MLP neurons of a small language model. Each row is named by its layer, matrix (up: input weights; down: output weights) and neuron, and shows model dimensions 96-191. Each number is 128 + 32 x the weight over its row's rms, rounded and kept within 0 to 255. Numbers have three digits each.
Before each neuron's rows, "fires on" lists the tokens most often at its 100 highest values on Wikipedia text that the model never trained on.

fires on: "e", "ose", "ge", "ew", "w", "n"
L2.up568:108140128102068082155129119135146207146109118176154126151132116142134092148148147116099161104090115114101147124117117146084107146163114150158111146149133122134115110103124150101068102168157116118156098088157125144118181166173140147118150138086176192066163132148043135084102146141095129154
L2.down568:119144132135162057112159171176105137202142131138083123086130097039086145150110070193173143092188119122121157135123144084177115065063137111102164152113117136146124126105117120117121130128128130092111161131176091129106134107109064175148114083153122188116099117117104150177171127088183074099

fires on: "ame", "ed", "iv", "ing", "s", "y"
L2.up72:130127065124093132125116155126112189135097170198088173115176121158081172048112144139140137120130141164121186147108132127135125067110138137095153103096159119138168150187104093098223145140078118171118192135100165095139054127137172100130160146151147128086154153165138175111101142095148115106
L2.down72:110114124134094147122133092121113122142096132038195121140156176153127131084134124089167125128141105110103160157068088117138135118105129078100128134106149225135160175082200149120106115106133176192146130130177044140106085117146046122144171158121148075116076136121122155130122158111114173118

fires on: "r", "ro", " also"
L2.up649:106167119103148155176110178121147130140094163105142130133048122123104176137164118129086090174126176138153132088115115147176193122097119098181104108136180119143118099189099085147131084109131096131144135111145130123108168135180125090147132133192127141133167149176122119097116146169129085158
L2.down649:125159108158109162177167150110149176093169117130095097164118126080152123113077141086103128095144118094148111100181132156105089115118192115108129152075127152119162178116157148197138145098130174150067185118134176127123119135120175105114141108140118146105116160101150102105157073145162158131

fires on: "ed", "ft", "ld"
L2.up794:105115162128110139182117104126134159149132163106134129167127077176133140141067090144079117114076179123104115138120163170127138086109074144093144117183163123139127124120135118072068106176110165158088197124053139111074183066145139137105068163098070101151168133168147109181118186195149081126
L2.down794:119096131116181121148147143119113105180179102110088110106125170144117186043148170173130140067149140090131143164086111068133132104104113151102092197104115114150121176142144162128127110123118125122121099174149114193107147220144134136117139162125088177142139130108121080170171130156146150111

fires on: "ut", "m", " pr", "t", "l", " ("
L6.up955:117143143150108155149096080143191080087124119114136124111160131094155058126085142082170076117082099101144133193109143112110180142170153175205128110156147189085125140134178127092113107176129064114103166105132146144142127183144149136135155073169042101086156134150152129110103115164138109139
L6.down955:156133177062178158139081116131101129151109148119070073098114093134134198122064098134157102085101137111100169105104125112131127135180154147173151116108101109122131099074148130148100171107078117112139139106113111110079155105155127118134103152116089162091150173101144073116178115148150114106

fires on: "s", "n", "y", "ed", " form", " also"
L2.up148:101166145071122136103100167123162137160105104191123163119096105149128172189139112198059147114120154099097169197109180193142133088154156143130115087125246125098098128203070097101094115120109159095184161145124141085137157169126116108103143158112135089113105154085144123166115094150146083132
L2.down148:143127158158157180151130118069094229143112114146124112121121119160185119140140079101070120137143124100089158073148166079166036108131175149031137184160194113073117140089174134125136081127110111097115181129125155084134129142073151073153159145108111108147127091119098156053128155140153112086

fires on: " by", "ig", " Jan", "g", "z"
L2.up511:173126162131143129094146131105142099131043054089147059121095097098147134075130100169202092112190099115090127135112105112099098080164143181153108084114143110135207230144123192102091108154048203120098105109168076180100127083118146104009142138175125150103136128152096164082136155145127098148
L2.down511:127071156095084166122142181061090093142162117119162178119117107177133186172116053156119074157118144107119096157135129060112070130120182143129167089142095050171168120171159093111126131104179115108158093123097170158111139136111131069118125160136188144074122099126136160074126071132115131128

fires on: "ist", "el", "ol", "em", "g", " m"
L6.up368:143143123134145117163145148122129156144116145176068097098156113091119130175167220127122129127103116140135143083145153124164100111111065133129159149147175153070095158149159155120111143178066145107165143128109102111191093140111115172120135125142107158183088116147127129117190120095098119116
L6.down368:190193116113111133072150144125156146148195115082195123138089183154189145107136038129157133101129089149143100147087099132099123111153144079146095186201088175139069053101059071181082173081087148110150145157094153145158131210127182110113133135134083144146145106113139123103102116141097105135

fires on: "um", "n", "ess", "in", "s"
L2.up456:104102099110099129178100168084138119138153148119114125101086125111095184158144178083064108133128152092087162163214147168123136120141154161074096101126182104119121123206131107091159109150061090130113150149139122125116133112098109107136127112106149101116122153138108090182126109202152147083
L2.down456:103134124161108126107156125105052121151079161128119165110136171122185172085081119177067124114123126134140143112133148186093079160094138112106140161149191060104102138146135129135108151122150154133160085104096147128110094092108119176077109223115099142157144186125120171161149121081099104169

fires on: "on", "el", "and", "or", "ud", "ri"
L2.up658:134114117121096102141138124146103138155103109153126136138091106129147152152155153158147153160152137118120171152135153149175161053172109085129192103105121062100069126123159105186132107138132158142134117107121186123092147127086135144127129129163045122103164122067073137124131112053107192152
L2.down658:148081209177072083120133164124123157094147169135108101109129104098136131127175133153117198142135129111126029070106133168153094153123184140156094199138146144121116165144108130125124149160157146178129119110093081092168127097111180114145113100083159149169121166122119133097123135110168098133

fires on: "on", "or", " C", "ul", "g", "z"
L6.up227:119135140136123088125131112187145119143117092185132157139132118143076080102216132148171105137059183083221140106088163102139195173149113126162121133101178151105138146132144081141093095171123131139152115124180169092052139098081182135146161045146097102090158139137135122104125128125126149151
L6.down227:119094108132107120096184152110160136165178060150096096079193076151082153149148114161127095158126091078124102179104130149156115151113163124142122155103200101181120112125148125041113106115173122130106104159131167105122127093067080146099118181139119127131078131069117084192107106113178176175

fires on: "ed", "ath", "ag", "h", "em"
L6.up450:126160106137149127229166117159079130062141130158129093181126082131069109127134164116132075100099134085191164145104112124102166124150121146112163134129118169163140153102168136165102127201107112077140134102131111132191162112110152136124144093149138081162158115147109135170102088131065141085
L6.down450:054118144108165138163155122212175115061113184155153181128152107168102137212148140155121158144093146099148147092118151134120120103099155124121122143146127161138147094102127186149133156189091155131031128117141099159103136147106114116088106058137140134207177132193107110138094118106151135080

fires on: "in", "ill", "ir", " b", " s", "il"
L6.up106:103081118107136071062110167165034136167116130137116130136123108179147144154159111142098140094082127125167134160107087109139114130157150151114120087123172154158185207175118111185147135170120145162096161135110144179129132155070099132115136163097148140117112086093134105134097151126171112082
L6.down106:152124204136133163124149161124133130158132156114177135100111136110160087084133100094105157093187119087125093144110143127098105037073152114133103158127069137170130072164153097132178113129078140153126104157173098170139148107139229135096115110196120111089137161134217102114109085162108111193

fires on: "es", "o", "um", "|---|---"
L6.up754:173121132139100140155110090143109116160163151144127108110107140193060126185134101199090097129111076120125100094151140147119157114148158139121118116110130076085040064214130180117097081155153097113075086120123089106128137124104113083081116108130125169141072122133083193145106160131109152114
L6.down754:184098124143087129116114181152134160102129117146157143120147186129163142121086083101147124148053127086114135176130137105070121136139155065093148182152047099123124166135114093072121121109207073100118121128208155157086081141172115150191146099161080117103117164070146097116105105146180171192

fires on: " He", "ic", "om", "ov", "our", "ric"
L6.up862:122135101104171054184089112114152087183146131104103147129150180102153103064148081105170118170117152091112112170098140099127076144113090130117124158152126160077022083130118071188137108175138144120146144106065196102132108125199066167088102147139164115156121107127128144112137201163099101133
L6.down862:156090141108114178120111145151136123093137118094141089078019101157093160156155117140162116186124149154164098170173119194090143141083110167097074165189123143163164118056129134110115092109158136124110161175243165178118187130107128163185141145122132124142090143138121155097139122055209112150

fires on: " of", " Gr", " c", "ing", " ("
L6.up347:158161103178098181124174125166143074154076147148060168089091138135133170103183107099156155070125136135179110156153085134128095118100115151088099100078165112177136096139149176126157199144157111102091127149125114116151152137164117114092099108164173074117131142164044084111121103139163172131
L6.down347:109109120085065133112098140138130163167121137157087088102131122141157106145134188129101057113161091120114169143098128168125129146147141099108126144184157105166146128125122200019149117072134136150169134119162171144101060094144113139128158160138116100179144103168153193112091133138062066200

fires on: "m", "c", "h", " St", "z"
L6.up929:080092123127169152127133105133140129181124101162100111110068083111139149141141169119156106073101142147089149129111175190086100129120147192109117140064130166123124117143185057125156126147116142135150110101172146144099192170160133119177151129067146140121083103108125120120126092076143098141
L6.down929:139120121086164121123099106128102144125114035129148139185213117156178138116193142184133121147183089084142109084123116182168078108093073107192163074122142122167120185132117098148077133143131192091087171101081108093119067151085160125065111079156187145140120166156176187190102141141120120088

fires on: "1", "96", "95", "99", "2"
L2.up608:171122078159155118162179120083166128137146177155121095160114154140132142087111168129083101143195102140180104109182136126145128166106108127118118141205167078119096133164146134096125095114100135142094108161093159054106099136106127073152117109161137163132107125130118146174164151137118137147
L2.down608:103131066078136110147173115087099147122181107125070167113119132159217135084133086109167123131108066109166152155131144098100171101134160165108126152104111110126127119080142133120085099179089130127161079134064122132116109090083171129116105122137114135124163141133128143126122122156154153143

fires on: "or", "ur", "s", "re", "ed", "w"
L6.up884:143069163119155091113164100118062105147143173119100132153131105115149105150161159127109157136160105062128166103092179082075161163107155135121138113092152152079153154132152162167174117131094130143166129142090177132137150145089142163205156121086128103139116155066079106106153153104163158152
L6.down884:146137158161092133126146114125079191073131105126149130082097102079130169085093142086091094127081092109153082137101137156139120139134125113136146133101141191113089138136114071106150152154082128133110131079074155079142167104078067092132111087125141117131113069148107113160165166112131185171

fires on: "c", "g", "v", "al", "ed"
L6.up441:153162090124082115106186115107165106113103134194046119122126113074149171168129141140142071084147077146139117100147172187094124196082101121085144142108125102140194199122170095155106122132136104107121183140092163125155131141143161156096122125128154164104093163107080191127103119152091153079
L6.down441:211137121065105158060151080107116144110168104209188155110122167154143122136110152137109140161180072142125152099150171094162124121186100174157140123173157123085116096144101140113143061154099123113152098157173138118160118128153112134157117107147099091132178147135158149132081185143149109178

fires on: "th", "h", "ag", " Th", "d", " on"
L6.up890:104129082158122084124167169158137179106155119180164074167126116162099064128147119151159086147089129118168165174156172158121176152154098139133161087161096148155136168128127163103145111150073206158133145152091130142150119170137166155105149140137160079115127102099146083140082182146091107138
L6.down890:116150077125085110132121132154091173141156125171131124109163120126078131087142160127150145104094175103182069126127153136086156120150128133135134166157050123082139108144157166082057076100189157134119157114130133096104103144119155112132129160127137114060113171150120104162150152141208142077

fires on: "it", "le", "est", "ow", "a", "end"
L6.up766:143084083159132094137153114162125141135190100144128110131145073160116153142117212142126163119137076137104119109102116193048084099126107182184123064178162113117091102099144112126126115180054093118156173120154147170155142119186169171130147139109205148151168118119107103124113075130112094113
L6.down766:090108159159124130094094137126195130118084131112134120143178143122129113071108184132096098138146160091124098177122136078163162082129129116128072165145146125117123134157147139136067137128138136105140146173189101134149123120143156196132124133174120079145114125078085209093090167133104129133

fires on: "s", "ed", "it", "l", "ing"
L2.up567:163131068088175169158169118081104124119154091179130148129169139156113115099114094119106148151110145177060140122116107132097140111078172107090104104119158132138195157121162158130140122099131140128109146077121183145111079123099135141180143124082095121187153155143187104112109102110156121127
L2.down567:195153178139172141127156090173115105163157171142137157112165103140070112190126135132091072180115106165119113203128103167115084142128175100135114141143084142129131148161152144179151175113177152082168097136146110141073111177113181099129129140167133142102101109114074171170110093125116101107

fires on: "an", "et", "out", "ent", "ans", "y"
L2.up783:126100156091152180106116134162151108135121114156143148077122164150117116125128089163121177104118156102182166181155084089125141176086127079123090161115126100156173104160135159118149046131148152110126131191064078184185119163126157134127131111125115096054132097158185062071098110207086105178
L2.down783:098148126036150193120143100150091148119126080126150163115117133092056081070103133120126205088127166148128093121182124117103120086158144180093112072178159139117114126132107184138128148047123117145099174116158094139093185119134152114111107081139152091170090124131104114100058094141162126120

fires on: "al", "ed", "als", "ic", " a"
L6.up312:135133161088138133104171067120149155145138089133063085075142181131127103109187070125120131113155125142134133125078197089162136172133155127146149139163106097158110126133169107092110058195097062083105180209157132106115142173131122145163128147154095147139100144113034095155146083133081107121
L6.down312:142174081152168112090125178123104115114106163136121183109110075102127158143008142113134118166088117146140045096110108149171124106187121167134138137135130115083120122130151131145126135117177126126161175119145115106157119119179184122092172115126097089168120108103186183146129128056088157107

fires on: "ent", "n", "ro", "enn", "y"
L2.up742:167080089165080138142120071084167143135154125145121176215130051119177108139089109174151065151173112141058167115171124165157073126092069146140146105180152167105119077143170094151140134108072155065105067136153051118122126188110124151170106102135122151082091178165027124151149118196134143120
L2.down742:107117168135113067154152153102023083166162149111154106139062177130115114131100127087147148170124157121037115145165087175150121153119127181073165152166085098139100115156123132100163138073128123152161196153155099106144061123120098169121136103110144111208084144141134183097090178107167101047

fires on: "it", " =", " j", " S", "l", " cont"
L6.up158:144153118126125079109127084128135111090136130204119127110081097192138167141106160111191137121111110150077130132134118122131151074076187090118104101115117127137201205167130141173170136151140159062143129135158158148105118153167121147139157144139111091089189073170168068113195169160087133144
L6.down158:202096128176141093093108101156114115174133132189077075148112155200126184129082088140152129125129104093087167099089134139136158125114148163095140124161116112088181158147155086089129126121142120196127091136092114131076151104161119132178110096145148116141104132138121199133083102137099148097

fires on: "st", "if", "ast", ",", "u", "ra"
L6.up630:145126139165111090099110076142111132106080075156109143122154122174205130116159113121145114139127163121124106148132120117129114137151085151176194106180071177089151117124123147158167139091099111123144122069119097088068138129145118153121111132126148170159136145131158102148155155123113134108
L6.down630:101156200120080090160106151132176188162129151151113132139075122129137173108159149113131117148153151108123087182120138179183111127119177113136151123158120199176161152119136129066083149125149115110116145171153128122111118116162111157131123158142095050121129108120162187120189138093147118179

fires on: "f", "ut", "m", " |", "ame", "us"
L6.up717:172151126147119117139112113124144086070108145132112125133141038149106100076100158052106089167166188122131137126137149103113083099118127119156144164167152175121157109105165086171154158117102046078100157167135121129090127155100104106169138135172125137168129115166147077136079149127114145117
L6.down717:147042103108179133129123100163098150107182157102081141090104094187116086128102091107134143084155138147131057134213151106139150091155136108120125164127109093104117084143168146165102078181102106162123197089173185155096074143125098067091128135157118113127167209116108151159148127127087123168

fires on: "02", "01", "L", "94", "99"
L2.up57:067116119155153111135120123149136106124095157146109093150091162143173139090119098098105139128130052202109118139117174123074072106142167167115145149147080089129186084102167158120150093124056135136147096110078153148110121108136171120121191125131072142145144162157053105173094141151124121144
L2.down57:141156120184066206141126110169125150086143088090150127086095161098148148146120074137129077122066114104129139124150149130143086150148126109088139084161124085134156132128149141122133182138158156144170138179128107177152106104134155103095180144145159063112135156128133157166121167139158093124

fires on: "ok", "and", "op", "ad", "ed", "ail"
L2.up894:183112106130091140161101091106141157142129157139107128126145129114102171113126134112157113163077206112122099091187137195107119096146085142113106150158101082109087144132151110103132124142109024186112149137093207141152123087109174126126098136111104155101131144101090156093115136197156145119
L2.down894:064134145143121127132090094142109124104104105105072093133150144063126127094126168133192170073106104142166087105089124115136058140134134110100107139083108160152133121093105136132123107090093174168190224129105137137170147093144171133179127121122094112125171094157096052117087156162115088120

fires on: "ook", "ok", "ilm", "ank", "ation", "iv"
L2.up1023:163104112102143156143162173111065065165111179082091072130042112124131138135159125108103080155184132125114163195080070172168174066176122108082081132093127141152137157171168183116132100107074146144168134102126159098133128071039146131136134087060166173101140125145116133114153161156086169142
L2.down1023:176140141136158116087112162089125081077166092120127115116176119093068100095174103198144145082157156099169123148127160096178112097129138109114124161113130119074087133159153085120213205155117102130152142064061094147183166129146118144134145115103144094078125105092116160143119106081148127158

fires on: "ic", "s", "n", "ation", "in"
L2.up528:139127094128087174151126115085101189123148123088124149127103135116130122153106069133081156117085125073160146163105104133087088100189144070112167105134191121159093117093138115125158080125073072121145145120143149088104139125117115125188139159127163120099161112077091152147077081153135072121
L2.down528:155124207092165143144128078131115188189098166163120146163104148122141136134183063109135126065065099083120121079081103126105070102111138125110152135155147149080143107118190152138113149096154170115089140121102116113136141156109167132143117148083087116174139126143111125131094151035133097119

fires on: "il", "op", "ib", "t", " in", "N"
L6.up991:139174146180127154161092091108136145044127128146076082109144159142073067146113158138170100116111092119137160129108119162089171103160096111109141118177143119100148177175101143152152088135125152155094110100134141123184117162176110094164147160138130121132065133156040126132128107094156059141
L6.down991:089150104142114119063131173088129120175124121123120097122137145119135134120205101088127123157135080085154119149132088065116188092136167119118159131205100102123134107107140139139131139142115165093103075107073170163094115173160080140123095103078142095115135124063116074121125149128124078081

fires on: "y", "igh", "c", "ol", "or", "s"
L6.up770:137157162137121108078162142110076062136124086137053137180143134132131179166145148115136178117120130085165173126123132148124128131141042176113080152118133113072109146135106131117149180163130154129164115063091138164158166102095141189128110113046159139087149123060119149124109182182158098121
L6.down770:143126129186111112156170125146108130139188172111143179095179116127116115093105130153112120113108208212121140153144073179126100137219166130107111083120106195111087096132109098173146155101135098121093094158118114106130107202139093096124105152170131133217077104101136069096097118145122059129

fires on: "ac", "in", "arl", "en", "ace", "iv"
L2.up623:126118146128112101174124117049115119156061090107125138151165185112109150156130076140088116115113129161101136181117158123181124069108119091113080114176071116147173161107116116178148073073148119109086127097171165158139109040122099116163116088153240147133114100144089104135093171143099097181
L2.down623:050144123181078107128065112090130158099102166099168160128110150137119120174125102065141093147171121101151189103117174112096098184086107142122110195095089161042142107107128115071091177138135143128171101167177149147137139138162099129159068108152151099135141139102183142167176080134162091147

fires on: "est", "t", "ot", "oy", "it", "ig"
L6.up988:134179143143132060099141093127102163089137126148132145101120121186093190087147162120120102143133072147151111141058146165145106092135123142103114123076109112127100162096182103161110115104151079113118165076125165205121080127187120151091147121109142172153127117114105140107180090130165137191
L6.down988:067137149112116161128089122154088109135108123178113148134171069080084129088118131127130095139118149143143169159115086124147130123128055101216133156162147127186135169153137113137076114166148115152138152124109204149162197083111113120086093137166114087079139103097091184171100153138125134159

fires on: "ons", "99", "00", "od", "ock", "94"
L2.up547:079078067128141141142122183152103110127130136115137099110127142050133136075171140120145154177174083147126190115075139144147105114180085129166106126118096100051085090095159177061161116207120108096088133130112094146144162123110149083149180091156111197158117113136113078119100093109148068129
L2.down547:085106169197080097146086130126090183156166108097125123106117150038136134132119170133121126157119126127093153125156131109126141192115069161094096095125137151144210113121117147121085159084147167124165119080106091081129088117149167202100146130097118151061145159124159160067146137094158135101

fires on: "ar", "ain", "k", "her", "or", "n"
L2.up785:086109074164120148150106075087093127148090218077114066096139112145150116052094146125129114056152134124145111135137091185067105160171062144131137134188201115173133195140114126117102142127163076076169147126086126143115115145169142169156101065183119165152110132111124165114139124205120099093
L2.down785:131053113095126099170079096139132071096090108149118093157128106139116125127225111104101158123086097116108120072146154114186198187106127089130098152170150097150058136160142182085086135144121179150104119065164101165167153088125131143162154179097114156106114159115184160163146128095094121122

fires on: "ur", "l", "or", "n", "d"
L6.up538:128127098157104125200096116131097091133084158154084115074059107106075092082137155144118117078143135159141191143095097151127151131105117068166143091167176127170105154098174084150187143136164163067165075134104168141118164137160106123114083076227079061154126077161184090065128136127105143110
L6.down538:137163102184110112101120179122131136152076131132183093181170138111128124108121100167118189105142163103176136113115079096019098101161194087108158117120155091091149162128099155140142158107082113149104129143128144103184170165131150132148121159132204173163058154093122143146162109158150131155

fires on: "vel", "00", "000", "ia", "l", "al"
L2.up809:149128130102149139073045124114128076094129121124115161110101145168130155101137138108103225120160149071161143158089138130119170091147136183133171134125143138080110145189129182108103118156085159114147154145158139122096168149114109141142122085100158133186104142162152137150155111121053103132
L2.down809:055137142183163163148145117131141080168141156187085158135140182183131086101145124103100106141122132145125106110112115205083085149094098083044153136151100123149144057160141114144176204129081091156148067135118100138097147114102163095101154100169131080129118181150107096178127134184151106116

fires on: "f", "p", " Rep", "ing", "ade", "ed"
L6.up292:095090092084144128128077117123113172145120157142129179097156139080062124102085060107119166136177132103158083109146099158115109078145107196131100108108090129102129147162107121101098055155158146143145127199127145117101166118189125138105154129154028126150168153162078139144108169132108124124
L6.down292:087124105104109148120167147173156104119224131089099142165182160113145173053129131104119106164201131111177127179134110112114105137075126098114153121176141082101126172105115147104128153151084182139182135159106122133127135140165090050105144043097089095142144083056101106150150143142103178113

fires on: "ur", "ied", "ul", ",", "ed"
L6.up338:159103164110191147166081111100079069179098175129139151198087082165108109125088133152103123164100155170151161154122111127110094133162159110129104195138185136137138199088137089148100062089114141153101101077103113048096142086160118057126137067128065156133122081136120110122126112197140135163
L6.down338:142126115139163085128143118080126174127125157131135087105081109138160058122080169093100164131145143115147210166142160092168110142135129162142113105158151112112091121120149169083084060052104169092153146139159141171123155118124118126134152142091104090092117150167129166170126082110151127063

fires on: "z", "1", "s", "d", "t", "g"
L2.up17:092103160162135132099121148080130105170098138162139122090091077094105119100138138112081145124163147148172097123054073088080190105149128160176132186097139096150152151164169144126150136131100121113132134162109156085082142109134164149100075108098126106124108143105066117110106169119131107163
L2.down17:054098171097151162141142148116089104135130111121157150167156105115122122096105055202190087099198161096185121110178145130089105054161153132094116093147099107070124209124139152081140110108113116174128122089123180076105124131071169095097192089115181128138140068130154141183113073121138128149

fires on: " with", "ed", " of", "ing", "ith", "ten"
L6.up255:128095093173088194157095139132110083088054153176091133118157113116152157060139173117105168117144062162067159145185076084107108107147112184127148111143123166163175116141120136131105093090118140103151165158124126062168146206143136137119132113212115090148161131127100063162092166135121115083
L6.down255:142143193108191131158121126103145153112089148122138105143104166141114147158126122117078162111156139132162145111077206097113159111099125110079096157141130141108157160130167151147231166122142119138081158100160102141102095124141111165139123073110135169132062079151127127125126102129130121110

fires on: "v", " more", "ad", "ed", "le"
L6.up360:150129133162120159178168093169119154117053152116095159131131152136174123126122144130175088111130123147138095138098139187175152149094175114085132102144135138138109116107109061106130097143154126114124137107122183157111084115193150098080126138093140145148148141103108152133133073163158089096
L6.down360:156161171135082061131122148157155167153154181145111103155216103103109096083121124093137109152102134130075206136129137126103159157126077094069122140132120126164112115128182090136149150124184144160106069120176090134160135100172093107150124127087080172130103120121144118121156101125085126155

fires on: "x", "us", "V", "e", "ublic", "ect"
L6.up765:124201137119141123115086094063184091102094193160152105091093138140142118139126199124103100180073180150152101091156138158121180116099147133188118112109104126185150113121105117107140113181126104174054177147084129121108194153157134145134126163088109184120178121072088137113125119113161106165
L6.down765:097090142100137095071162207067115115140112131135078129133187101108145140145128090185115122121127111163163194155174187115108128167131068143153155123106078163075232139130137087177147115156126117111089102097087125105138128173129158154139100103139079098214140150118127136119099137156111115112

fires on: "n", "lect", "ors", "erv", "or"
L2.up628:083119103174132123185111070135136122167161127129071082100132093162185131175109129081117141106151187149115119150109197173138151184109139103120087129112099113125073120141100102120136147185131139072193117095070154108101134177155136160144174151177206091153153114142193100180127123158087136098
L2.down628:130142135158186108164137115085116063096086117171122091109126111084154163129133121155104137124124164159090145180093103077161101106103144142076161113182101112153153112062075130088151080077131134163117173103083140137110145184168102103121124160075168106165109073096137125120105177153113162141

fires on: ",", " (", "s", "ile", "ough", "use"
L6.up935:178101068133157114133126134088099185110099136085129154084116064152074153123148133148174170056144173085135112124139125139118215113131094116136134171163164074116131098093130110166124120132086145083117123190068129051110109147124167116150141106128134159137101124119144128089122154140094060064
L6.down935:125116128190125104113165083134153128129127169108145121090132221098181147072124148129083090124159054126079173166152175081165149083108137169102123084123146171222148136133136133146169161150157171143140179126193146140110095101156080100082134163101128120092127161171080058168201126162105127152

fires on: "erv", "or", "resent", "y", "our", "ent"
L6.up57:103153125191134131127072154078157115143125179147078077140116137151104090169111149161169167102158143118115108144143158109134185162177135085163080084112121055150137124095084126107112170159153108098151104106059118143064147174079093127156150146195118133111129102181142148150148093092110107122
L6.down57:063100143133128121151171142168113169106130137069123142131112103133147171094058168110065173173158102114125109120142112130120141135136122116143172146182138116096149167141153109131195069087136150125117085077107131066186113116147119140151076128092101135079102134137146124069167188165137121127

fires on: "ach", "ed", "at", "h", "land"
L2.up988:098109105135115140163134127158142158158204183079081177170127110171114096131101113149172157114064135089144150152156198171150094079157100166121143142148077138091130074068109088146135113133129076136113121106120179142087127163103133152084122073114144146107126127232157090184116129115158085080
L2.down988:191094124136207111142229125144097160120148087101096126142112183131116136065114181120117150112175119134153126171110105094151089149145133083183135076048130132103092106154068145116100096158104165122118124147101129171130203091156106143156133104132141154107124114158110150116146152110110151146

fires on: "e", "i", "y", "ose", "he"
L2.up166:155142066098104133159168107100094205172109171218119128162140088147125160106130165068090134121118123144040134115108079115131115160175178075134099152109093130116124147060103085121091133148164127164139112136202156094129124175159105065149145131150120143128180116125147080109118129153170122086
L2.down166:117168106164148199111114101138147152053155168165113125116172177098124141178147148124145131117185092108179081077234164120091130133155170110111118130162069126211159151173142114153143176024118112070125150130180067184178125163080161133102110136105108162077142154122159111141101140132118171076

fires on: "01", "99", "erm", "95", "97", "ed"
L2.up749:092114081149114112142154090149160129124177188092087088166132100148167114069131154080090111146118099177140099092099128173082101162139135138068151120158085132136101135123168186067062115101071093148092099147111126113151158167149135076166173094165108156191115151146110082144133091167056143157
L2.down749:117122110150124098139145145113142163157173095119125145159071185035147142175083078115164108138121075120108107074094098086120095172138088131068098110158167142107131192098130136157134121130103149137173113122122169187142108137122135115100188077187094098082120141108148124150138148113163077095

fires on: "re", "er", "arl", "ro", " pre"
L2.up336:105147186106136077160128082052147123115123162109111075122107165086167112145134138111140054142163168185189149122118120144200164134111092126133108106182158180126154130157148129160118146162146093118095113146152161115092159068113039116191113124162174176155102154136110130141127191132155089188
L2.down336:094117177137103141176135088114157136134096088086126125147171079101186057066076151135185184120117126158165077133102084130128089103165117146126104098133175088098221157125137080114162164120156157096130140148062179174122099185137156128142184129102127092186105118119165146153109112167162140120

fires on: "el", "ic", "b", "h", "W"
L6.up446:133189103161111125109125117093093128136077112136109115106121147085161132100134165098145126097130139119109057153069142131144161132177103095106135094119139112093152090052135166156214104095157144113122086157115129106162124145147099141126217074139099116126171147129143107088131115051124109163
L6.down446:184117153096198146104101178113101116102123132134106132075118128101127097148158138043127123138122151125159181172157162093077112101105164052124139149108129147162096137135156067094079164122091140144160145090141172115099195131122157103153119165128089132121172139144144137114148130146136175063

fires on: "ans", "ind", "an", "id", "ann", "e"
L2.up6:135061111112155105092116112170153166126103113136130168165077106084137057148130110181126212131145134159085141131137095086173102072147141123110093123157172106140079102169085131108148130081132143107131139149126123153103160137140134148087111110094183108141141078186112063142153142150111126157
L2.down6:092107185123070100175173154102120087121118102143152100100169104163122121139177189090123120074195147135140190137131115076168161123102126079146180146071127124079140116100131175138116096160124139081139197124119110140133142163123099112113121140134121136125066084161158124107089110088104106142

fires on: " It", "ard", "ct", "t", " which", "il"
L6.up595:137199101096146126155133057116120140082053112144121087150136090080092050146131156078138067144055136148151091129117104161154126123160112090123142189118080124181124095197173133130172125134126144081109164178126132117115127103149135132116168186116172148142138084109111157127103134062205109211
L6.down595:124092139150149134131139210165152135144188154072066105140190165095111094161164141104166131138119104066098153090113155135110121090104129165155140129118073142132136136118174136162143156112147062131156141168183142122121138091111156118144097097111142206136125122144158149078121104181100143134